{
  "n_layer": 16,
  "d_model": 384,
  "n_head": 12,
  "n_kv_head": 12,
  "head_dim": 32,
  "d_mlp": 768,
  "vocab_size": 4096,
  "activation": "gelu",
  "norm": "layernorm",
  "norm_place": "pre",
  "norm_eps": 1e-05,
  "positions": "rope",
  "rope_base": 23200.0,
  "rope_fraction": 0.75,
  "qk_norm": false,
  "attn_scale": 0.177,
  "bias": "all",
  "tie_embeddings": false,
  "parallel_block": true,
  "init": "trunc",
  "init_std_qkv": 0.0219,
  "init_std_o": 0.00387,
  "init_std_up": 0.0219,
  "init_std_down": 0.00274,
  "optimizer": "muon",
  "lr": 0.0125,
  "lr_mult_o": 0.851,
  "beta1": 0.95,
  "lr_head": 0.00839,
  "grad_clip": 1.0,
  "warmup_steps": 200,
  "schedule": "wsd",
  "decay_fraction": 0.617,
  "decay_shape": "square",
  "final_lr_fraction": 0.0,
  "batch_tokens": 131072,
  "seq_len": 384,
  "doc_mask": true,
  "train_tokens": 834500000,
  "steps": 6367,
  "dataset": "wikipedia_en"
}
MLP neurons of a small language model. Each row is named by its layer, matrix (up: input weights) and neuron, and shows model dimensions 128-255. Each number is 128 + 24 x the weight over its row's rms, rounded and kept within 0 to 255. Numbers have three digits each.
A block is one neuron, or neurons of one layer that tend to fire together. Before each block is what it responds to, as a language model described it from the Wikipedia text at the highest values.

Description: Hyphens joining compound words or names (hand-embroidered, Falcon-9, MH-60R), plus initial periods and split word pieces like m-entioned.
L6.up262:153147141105140110173145126137100166103110162127105136118133151126131152115137145098152188146154144137140145126139100136116103157074073134166106149130108143143136094145161134116115147126144143092148166165097155107143121165117155115112124146127102105140148137081127138136109150138121160104128118118112142089092092124122135114082104100146111102137097131135102116069088111079126136130084
L6.up302:114110117124138144167125104155131116203121127141143119118106097146133118068120098136155129136149151105120148140117119110113151088098162118117143150130137135137127125171164132144101095110156140087177146115093146158130106150115149119069111130097174095086125099169119138125141123135143161176128143170143151072089143136153111135105155168134123129106134089119085130104133083116119139108157
L6.up311:127146153150151111128148121088127137122138071090101157112136129117104155132135097109143129149100128140109167109127153143144122146125139139152092148131096131123133140151085114174113119125120135121102181144125152174086153126132121122138121142140138094148175099119156152101140113158089132118147161074131102139150131117141058125104121096120099162137154113116122144189139160088125126098130
L6.up315:122144144153128146160154127107098147150135109157140144148116120117105173121160168180089115168111161109159124117106129126128118152083136151087135112097096120150141114132152128097126181151162121128152134125096134140115107154131112146108127154140134113091133147166102111112088140109136133136108151123112096160130095133187116146086080170164122086066102085147111115118118101134159138174102
L6.up499:169120113135127139138167106084178103115125152144133137155121138149123087137121112131106133108157152089169053112106153132162116134152162150164127154116131120141099151103115122196160067144135140102139123121118115131141143102134133160141095108117094118160121127113108157107171135100122149107111131134123117146126192121131115130128088153122096093108112123080134116118112110120140140151122
L6.up559:142132211109094194159141173133083136130100111128102120184107167133137115149122143140120123115138158123160163127153108132135108104111149141159129117136099105136153144105086140085084088120154123147148087164098117145172123111156111138129088151095124124113094135142136116129135161144152129149149145156153123147140128129125127120110111129116118145112084152140125146114154150171138151125119
L6.up575:127136128135146132119127119129163140138091135122123157149149175159160115127128175120107153116145176125106149098143128127166116133142100132160121130131121131130101142111111162149122131122158106129105134127140124136165073127107121113100107127136147150082150132094182127132142133095137116138137140122123140115179128081137121157087153110134161123099106163079127090155130089072075127132152
L6.up618:149151134132111140152139084128147173121126144112107165147093139109111131148146062127081173114140132143143158105128141174138086161112113157105147153154129159142121094130082106124108108115134160141123081125114132118148183101115069128134116104125108124103140140148124143132148098118107156083120135136142160090177148121124136143082146137113102201103136138150148159118135130140098151121161

Description: Tokens just before a date's month or year: day digits, "on"/"in"/"of", colons after labels, e.g. "on 2|2 May", "Launched:", "formed in 1969".
L10.up211:114143161125098139099097129122123089152154123129056102162112119112118146159145118129110110102099161130119112141136093147144157129122118115137073187106101133130140113160150086080170152106121090103125076125100129122116156131087127114154137148116120136116157166105141136127178132116110172140153140175150158141098106103109100134118071140111121126136141179155146103125157136112122107139066

Description: Fires on a lone "C"/"c" token that begins a longer word split into pieces, such as c|andidate, C|zech, c|itizenship, C|areer; weaker on to, under, can, by.
L10.up735:148092153126099102125158141100168107123135157135058157154099184129145141119084138125153042147145146105116116139141143111161101139076163120139081151149150109091185108153127165121130144182162130122161157188116113137146123157144127089135106138129134137120095073098146114117118118105150168103110123143088127128158106135161119088165151123154148145138104152113145102128093112154163120146123

Description: Final subword pieces that complete personal names, mostly surnames, in lists, tables, cast lists and taxonomic authorities, such as Pric-e, Cord-ius, Serra-ult.
L10.up595:120146126155107115129139139122138099122176159125109089137125076170124138070133122107119127142091158101144130139104149136149108147164089114173150176121111090118137162134107104132117145088123105129184073105075154146076143143109167135099104136169102146119134102154095112149099172130157102083125166163126095121094111069130084100130119074102113126081127112097140117140145098143149145114111

Description: Adverb endings and intensifiers that modify a following adjective or participle, such as extrem-ely, slight-ly, to-o, v-ery, and the most or highest.
L8.up21:146158118109134111167132117098141157155116146092155161110107128154138124107131122164156135112105144125105139135119177115115129110158152133111092093114134136129116129085173145130129142112118142091110109144129093094093093147113110116159114151149114135113116127133118110166070185145112095122122129156100151147153146096118119121095127131063094141122131124121110071129142071087124126152136
L8.up49:155133140139081138143154099135141073114164130171173121126082148148148132117116118141141079146122125122178167145143175115119138137142101130112175126135122107125117139133154131110123125111147129127082120148139138169145109115168116169135120131153150089131145189099118108091102140112088113116113111171126087097136138179148144130123120126109091107143154159146186164139131105110114174124103
L8.up260:139115118128092118142126112123144133094136120161104104153139082102123185124128176134117164167128103142125121141120139193157118115152119137141110116139123173120163114140158099149113163120106118160102099116144100135162134106111130103105158150162118090117144138165123127135104119111082174095085141173144142137063125091139151121100103134138128125154105119140185163145151129100148109101151
L8.up382:109150139163124144145108132105145123148117122142130106120140102192126123111103083122152116090152084080094129129104147116134154093124108125088107103171164176166134138130173138119138155146110152135118126166134087103179102115134136147161166133144135123111096143141141156125107092134122172130128083143112144143126093115117134104131119136117123114126117170129128139105104112088106120164101
L8.up398:114152063142114111141115112081126091128113128155112132168124151136129115154149143134146119124122186149125149098140207134170137148087128128089126116115136125119113166096145089142128150124099155102109114128121110120112170096123107132148076176127163148117115129147128143104136108103100109146131173152105115110108122153126145146121135149154090142129147177114077147117125173116150128137139
L8.up551:138109085056099143130126108144114151103125125137137106133131106153123098144140179137135150152114124124127124169170167129119134153110175134170120087105183097131143118136113121139131127123137141102134127103110093147116146109126107151102120123107198134170108114140096096119089150129118150095130140113146090138138105141122099084165143136100122121163150124159118124105116089138140105157089
L8.up602:175164151139107156147093118110169129152136101106121182098134091133139131151131104144157106113107107123150113131130196074109117095117132126130111101128171160131137138136094081071115156113141102123160111149166133119135133151114116105160122162171112165144146098150148115152140116087115143136111099118122155135120146146090140138091118126074100147113125149120126139183084138131161158162120
L8.up666:146104123156147135140133122134126126123162128195151153097094115136071086141121156092125105143140124128113136116112133157132130083152103097098097145133160145177133129140157107145119099113144168155142148117170170145139113158087136142156132167135117121144128085149079156134099112141099160089150128136137134126151114141137123176119106108101113128118162108127088135065101156097137175131120

Description: Final word pieces that complete a person's surname split into several tokens, as in Byr-ne, Ed-wards, Mur-ray, often in cast lists and sports tables.
L8.up53:116152094077103122137158148113132147108118121091116117162099119138159112114161112097145130145100127120137149151141147130097155125172114147168118132145099069138134151085131139134102110098170135107127124154142128156127156135094127136091129098142073098158093160189106123122148172137150079112134148138123098137112101088159106110167145123147166125093108131147131129158133147134126146132122
L8.up162:126126131115092115123113106122101153175129130144095131138119098118103138083112129105163108152093160147143129113137125138097099140173135136151127082111147135145124151109094124181148154130102103137131117126116103117096153102127141117161126151130180115165122121117075129126125122095145151112138138140158131138149104112069108149127129110121153093098124082133109129140093150110148176110114
L8.up273:139135159131083128128079151136119124134148108125115102185120127135093129131159171154108134115110116082104110178105128133096113181131113150117157106121123126160125193144149101145098144143126153094093127139164145138147148157119158136110124166149125117155129135117126169122114133093115153124124112094144125129117135112147131124125122125099139139137127131101118117122121087136114092124144
L8.up394:097124119129145120146148116139100079131131128087134186123140130121138141119104146107088134112102111117160117148073141146127154143136153125128084106173121093139148133157097147133126103134131129100150072110134136154096167162140103139144138149131135098158105123152146140128144133098120148180110113120114081172086113117145106110124168119141145132139185120139154092127133142064149185122100
L8.up442:124114140139159159156120138085099153099148102169190110141125137173129125115170123147113143162161137136152136108109155100103110141130147093184125110124146119136127105156100127116136184088076125112134120130110112127089167136087117138118100100156126136119108135130117143148089110111177149089101155152121141134144126112109100098176094149146148157117131131139085122146130120113137138142131
L8.up445:107141175113103134140122148125139152182133112174131118168104110082134142127135128091121125143124179160142128170083119096129175171157123139129128125099147145131132180120107109139165145107093130138145149111156105093126140133141126106126143140178133138078103103141159099158119121197116149148128136135100115198167141083104131136132142123101123111139189120097103151148140143104151113106096
L8.up460:159108158157117152115157100158104124132118114086118158111085067159124119142154130138169148116130158126090108150126123176118097142141087161112092112125132109137101169123150141161120132114122128164131127122103138129113144099110127128120121096155141086156143158120144106152100076165147138143137106118083144162143089165171101141135133079154118124118117114138158108170109158124143143103144
L8.up491:111138125128122092128134133144113150147144144119135144155136138113142149162128111133175088169108130115125120169130133132104110143114125105171083109163194104138117102142140110138118138128105132130105124134124113121113083141130103145133119109132114132119095157176093117138134128106139077136168117101093177083146102101132093162138112148120124093114142148158103127130118139101193173110126

Description: A lone "C" or "c" piece that opens a word split into fragments, as in C|ushion, C|itadel, un|c|redited, C|ritical, in names, headings and lists.
L8.up3:083124128154136122132109143084108122104126134112170113124132120128164134092103129119108115138099145144156178114095071150126090121076149142107128124166132174072112172097111119160158150124111133112089096098120122160144093123141124149139144151156135108102102105140083143113127155145107099120143111087164133149135096117154161113161136121126102149108137108123146136112173104160186142183096
L8.up20:154114151115088075155092123131113133130139141098154133142113134164142090155116132150118106141076122126118077125137150135113119088105126156166087108148159161141140119132132123098143136153129155097133126114109128150116102152118159079110118149135143097141146156160141102152162101128138134133155118155154136163155157167152101106144105121119135125086131098116096110123127165116084136132131
L8.up23:137142131142149073148158108138133117197084150146091123167166141131142127093093111158132109146138137121100098125092122152119146080092118114099185124078110102108114080111141141125109137131161114119141144146106104129116134148128130146143146139092157089148161103149098164133136117102114136130143164089131111138124150129167116121122155110101147100106102099100130112116118149126111096156148
L8.up97:143118088121113120153177126129125132134105193138077121099095151104118121143084080116120119130120091127136151099085085140184145094071099141154136157106095161155090158099139095155123127123124076131111131151134130128130146147118122098112110122138082115115171113153151154151128096108126092114141154092138114182094133114149118093125125122129157098081086109128129096131113104126095122102123
L8.up295:147134145145095101088108137155093120159135143115106098108135127137157087135105063119115153116151148113143143099115137139128080119118156143114158115172140105143163124142181105126113112098120083090136121147147154132147098132117141151132099117095104098115146132134118124142154128120126089154132119155134136126160104154099115094174089135140098150076153109077174143108124096077129143127116
L8.up345:116152171160124158136138111142127127102128165111117122152098101074137128142120119156126128144085102114122111152109105112134076125118121121134126159161096130126150161109130107138118121163116112146131128136119134165115176129109119118143140137101110132153117104144158075115135160105128155126100149153135133169148153131120141138147130104140147160129134129100139132101113086131123072107164
L8.up425:113146095108109136140117129120122110116088110107147173098105074141093115111126118190091126163098128135119166170140110168107135101137130134116131146148129129133172134200109117108061174145139132102125122127123123153104105126135136162167143139136162124148109112124155115173131159104141124101131138150150091158110151119145136143151088092158110165119131119116133098079081090111109102145125
L8.up458:127091106141098153125095134138082155142131117154124117092140105100104127107156170111115101195105162153119118124153141136097105157087122140126149187118143103140122153153134055135149139138106131158126138138131132115110106146136115163118161109155150146128137141197111140121127125098098169090132121147129139169150167114156122116150108125104127127136112154152101155104093126123160132145128

Description: Final word pieces that complete a split surname in running text or tables, such as Jenk-ins, Stev-ens, Nim-itz, usually followed by a comma, pipe or parenthesis.
L6.up16:178159115102116131149133153118118142123167099121104102129125138118125157147161132137152123130121117125157164127132132072147131112164118102168109126145128106083149114167131156155124129092132145133146049141116093130103112170138163186156152125161158140167165139164118135101152097139152141139143183110197128071143104110110099130137090121138103118123117117098086150134121178143158149085156
L6.up129:084135171167110108105132127145157088148154080148196147156173139108123135107140143153155123112161147138115169132083107085109144134121175151144137133124133127159126157127104104110122115102130123108102070156126115097111119127092131151140139141141124155093109117146093139165136139129098093114112128149101175178110107145150072132183144147135111091142136145179115132136127117143150134120169
L6.up403:155121137138140144155077106142133134176148158142110122146112124126112153120139131133133118124098110138152109103088148090139104152121129129148108137125134140111124134127183123091064121114141147141116130159107114133134138086122091104150110146138175154149097155135120129110176175101100132123173079097106155145150091132165124111129108141118138112157159124155092167154144151052106088111146
L6.up439:165125144133124113139175139144150162116169125113119123124093110163129130138165124161147142185097096102127121113119113135127116111131129127157103115160127110097108107079134077120112155073111116123138125160111066124139166121072091177127092108123086139143098115159091118117112105100176134142157132122102164115099122134126144088166126101144157173091101111149119127151172100075118130119128
L6.up455:099192149120108092105112134122134158149141123137081126150135112125108114104148137140134160156149139107157132157134192137149113162153137172183144150149109106113125153133147142115107105099106138149126093167129110145106100167109177130140104123112137141149153146109129163105171159165157168108144158103130111135139108121176139095102069103126061086102123102133143144148144111114165137102134
L6.up484:097147154099128162118102133155137135161129120167107115172130135125122119099175110166109123135164125187101120140138137132105122121130103097128108148139091055117133096124115163130121102129084095143102131173100128118125114177132128123098112168165112136148139136127133160112117124155093119112172178095101142137125124122164102112104122105123098071144100118120115132158118109136154169137141
L6.up655:139146124139142082145145148117142153126208122131148141098094137098134119120138122145180110183133141111134095095087114111101133147131087124122155135080141131131084150137085148136140173121115142133121133138151151104116120157145153085116138150144152140137153139103129141134110139102153126133115108145170151113131089134123125086111103132133110112138120143112134086140128098120115133154130
L6.up757:156043173110105106175103123125080155144146145109122083132138147119114127082146170133148137122132120100124090129163142090145097170153148105121169104115131139110144110102106135128125169113195161090128130096134128115111128120154083147109161151100128147125116140122149124136148142119159090159098089113123129095153120121079079119140092185138150161107154115145101141125112121147129112096106

Description: Adverb-forming suffixes (-ly, -ely, -ally) completing modifiers like extremely, widely, commonly, plus linking words and, or, often between phrases.
L6.up133:158097130156106139143110149130074112125096121143139147141122077095155142160150142143134130160130137177133105125133153153106082106156156119158178126102151163128153150137118135117130128128101083114121147145116171152145181107099162107146163151136152116150105185104117140162140124130089068096075154152135120115105113164105096108099117102116144111142160125122116127142073132131118116108146
L6.up143:112104138134130125144131119133110130123138125098109123131118165153135094148146122074158080092137132080124080133125114134123143131124123129102176098150134111139156119166138123108129126102105105184077154068134122117146152163142134094167150149118130112105127122142176168132109148120149136132131126130162121077130112066117094146115114131166112188103105129121142088146140095123123133184118
L6.up257:132107114123127145138134121120094133100103113157121128117142129169111120110104158164128132157152111095104141133151138113159149087161106105117094118143158143148128117139132115133175150158114106136138119090099174135095084104132138146132152145152145105102109139110109127126116188098142144119106108175165128127097147146144135127122099114132143106143148177131114145120119125118101106134126
L6.up293:120118139118113124094170120134128140094115174113159138089084130133176101105117159120135149133145128124100127111132131144134140073188152128157141148147177091145113130130155093136148135121120131141137113151161153136086097180120124112166155116075172091102172137172108158105109112079140156103099103168114111136114154113160100101139112130144154144125125128133128140110147151172107129105116
L6.up392:139160128107115152122108125107130124114108129138149140094127082171145161162089149094122103132105127119142104108165112171147086125124132144098080130163145116142105128140137126098155144154146117148145101166082115122125151084110101147136122127151151098114076110130106116088114119087131086124135100158145147128163153169123103174137110163130112165092116176184130152111112109116126125160108
L6.up400:103146160097132160156146104142104114081124117136152144122122113127114130139091143159174117126140172139125120171095173116133117091122143123102130105126130158133131135140148078144129125151136089118123155122155154158089115108099188139141111139163130114148107117075121182160146134111165123125160127115150152114079098117093102109146133109134167130132127120091099107103146134158110138122137
L6.up516:126144182190176129105137128178079134146136152161112148127111099155094158119091107118125089157090122128107151115112136118127110134116156115136109121149177113154110124167114152112132079138104144157146143150108097144149164114085114108121135148166139150103155124146147130128085100154071134095116115113129126125143137148124125108128138127136115119146164124131136138177132098125115136152120
L6.up735:113133130132131147130123101114111115152101115099134142164132109143131097128157106125107136145146135154136139130145079122101105115110073161154128125148113108166179122127116102116135095106118194126104071141134181154135176166118101088148177113122110119121117147132094164136153099100138150116127104147132153128116113125109145101114116122117125161132108094132142126137157122178125104107122

Description: Mostly the comma after the day in Month-Day-Year dates (June 11, 1808; March 27, 2010), plus some digits and mid-word fragments (Desh-p-ande, La-ver).
L8.up46:111096125121129141101091099117155142123130137089101150132187123079125117114109161151144127102117137128151154139138122159128114143155098096139093132086121100143123085133144095135111109166133093095164139106128153131139125105073093168151120129158140166186135121124127131120108108110078141109126147120175143131136180127135083102152109151167133132120114115079113098111117120112121131112134
L8.up177:110093146177139076152137148155124134107109113112092139115134089094159141119135117139134118085126163145147140086158166124143162101106133161086106111169183120161127111182137110173130102105170124141128128085121137136109116122125099093135118123137114124177152117172092097101124128152133128148153134152129123094112119159125101132112103122101126131135164138130123123135118144105117136108104
L8.up384:076144172141130103138093126130118148151107112134143109094124127143109155127156095140063093154136138162114141114133111166128109104125120119145098123139103123107072132133119072108128096182129130123132142167127141098136101140127130124145125141143160107141131121114096109107138101190104096090166164133124063127113133115123143126121104149108095112099126129148098132113156140148141167151126
L8.up408:141082127104105135110134119145161124097117106114136101125160147095152110141132136102154154122154108121124162117124114169157129161125130156146118166110147086112160109152160133163170112114164135103142119136117099137104176155119124130083115075105119138131111131153144146129156160107093099129140128120093164153098137077116115116145144110148153142139192126154132121169131133103110108130073
L8.up419:109139131123170141137130125144084124143114169083124123161184126113110134099116119117103140146131149132182132137119135148122160153117180128119147132156162085131121139130114124156135137118116093106162118093105158111183136158149115123136087121137115144114113153155121146128127139092117091145170162081135104164139084140124146168128152098120147111125173071099136181111095101116081111120128
L8.up531:156134148101129118137129123153116118124109110112097158115160113080169122175097093168161122123094159129103144139155141115154150142137201137169110105157146089115107124158139136118066125112127119162139172114105152108137091144088146106142136126146154126127173077146134129116091127128086142136114147096121136128124172096128091157167175120136108129155165175132114129149150131124116108100150
L8.up682:152139124155149145160098130129100134125160100121115085108128134151098115115120136126135102139141115140139131129137142166083123117135107176151128123124126164134101135088168121126138111196103151097125092150131094156140099115108126149108129167134139171109156147147176126114127161124123130136148121166110107171102178145072154093105143074102126142135147191116162105093139133083132137089152
L8.up736:116148119138092110141137126136122166135105116098125113151128136134127110095143119104146111152136106124105175134154103147132126139112144118143110120142117150124140113141144132174136135102125161132095124107146148115116136141074068111066153082118083111128104160158148114180118103112130122086154129121094097113137167131132122147099180134139105182118125149081136171126113110145128195156142

Description: The word "to" after a verb or phrase, marking purpose or direction (bribes…to, plunge to); also "to" starting tower, toxic, and sometimes would, with.
L8.up2:129116152113100127137087127113124112121154138129111068107131141156149122095136135146121132151116101127115114118177129155147123155161116110172106112135145118143084156112164102093118142109114095130146128138135140137140137141163153087082086127131097131151095137152130149122154129101124106102124077130143142090112103048126129122089147170135101177132133148090156156173123132157117127170134
L8.up95:098147121134106172130081159101133118111136125117114157118173119138146144132160118149093122138092122094152066100104113145169126122133099151140110133104189095143092131146110085103096171167122137138143109137143127154094140127170146109144136114135072123093097119137143076158130118110117066096115145115115131117155150122120164088109101126104116121112135127114126104106142117135123119149141
L8.up119:104135131077129163110082124144105133138088182112105125142094096129115125077135106124060162098108119178110128116154124123129119154160113167126121089103152118150162112124134136096139160128122139161104121144104139175131165134094079123105138153206179179114114130135164084164106139085117135117139138121113085136104159144129115125126101139101113136129159141092119113141129131160147166112155
L8.up129:135125079145094158154138130148161122101110105094132116121113109179112161146163139184152118079155138130110098133092099133100134154131071137106082114122160074137161048135094138143121166133161171066133137128113149164131156111112137103186142115121150170116095112126131129131130148156131142099123104115149119136143130116108119145151136143092165120113141143132094116115126126134108123164104
L8.up447:160118121121124170151125146082116080147168144111083141132128140119103108107123150124115110137110149149112159079106172145163130130085136136063107110115130113138090149129055132117156138115172115158128139149114155134095178162127102116094143125172121117122154133127119161140092092129129134105094113122133118160121151105121115104090100131142115137131120167143118166169089103095181155120158
L8.up474:172127155108138154173102135114119105161085125126142175157147131155093128137152108140123150121121160120127079108101163135149148148140125153093096128125145151139121180133113145137136117149080114130104129125111123113129130119126115139118119161148141102132125110109100160141114083144140157153116109181112120151158125166089103109101093141142115119125119153155119157168091147131149115110168
L8.up557:114130115135159148105146123098110105120142125143117161114181113138153124130104129092126059103112087139130119125110102160114143134105121122154118154119140106058166137072127097113121126131131153101117148121071124128129115126149137111164163129132134112111093148122111146143149146110113117106133142072158130110112142092100129151161146119135149150151101177115139066097097135138165127137091
L8.up608:125124126078093157130119132112134132135108111177143131096191148113151117116138092112122116142137145157117111124135171159150141129143115114142118103085122056114136125092122108133114111106096105139147132130148107121136175141115180137169149086156082101124110114153141143109149093122118159130116138131164058082163138098137109053150138142135161116108118172120124095126104109126150143136185

Description: Mostly the infinitive "to" right before a bare verb, as in "in order to", "tried to", "was able to", plus "could"/"would" and -ly adverbs before verbs.
L10.up486:157149159134162136136153137101153075134118140129087143095152097110136148134132105131089109125148162133117086134113135135126088160121099111101132095148169122133136155144112159124148159115110171132132114162123154149094127139145133114163105137125123121078123142174131135105131142079146087139111149117148158131137096103168149145118075136095102171141136136099134118140132141121124135118088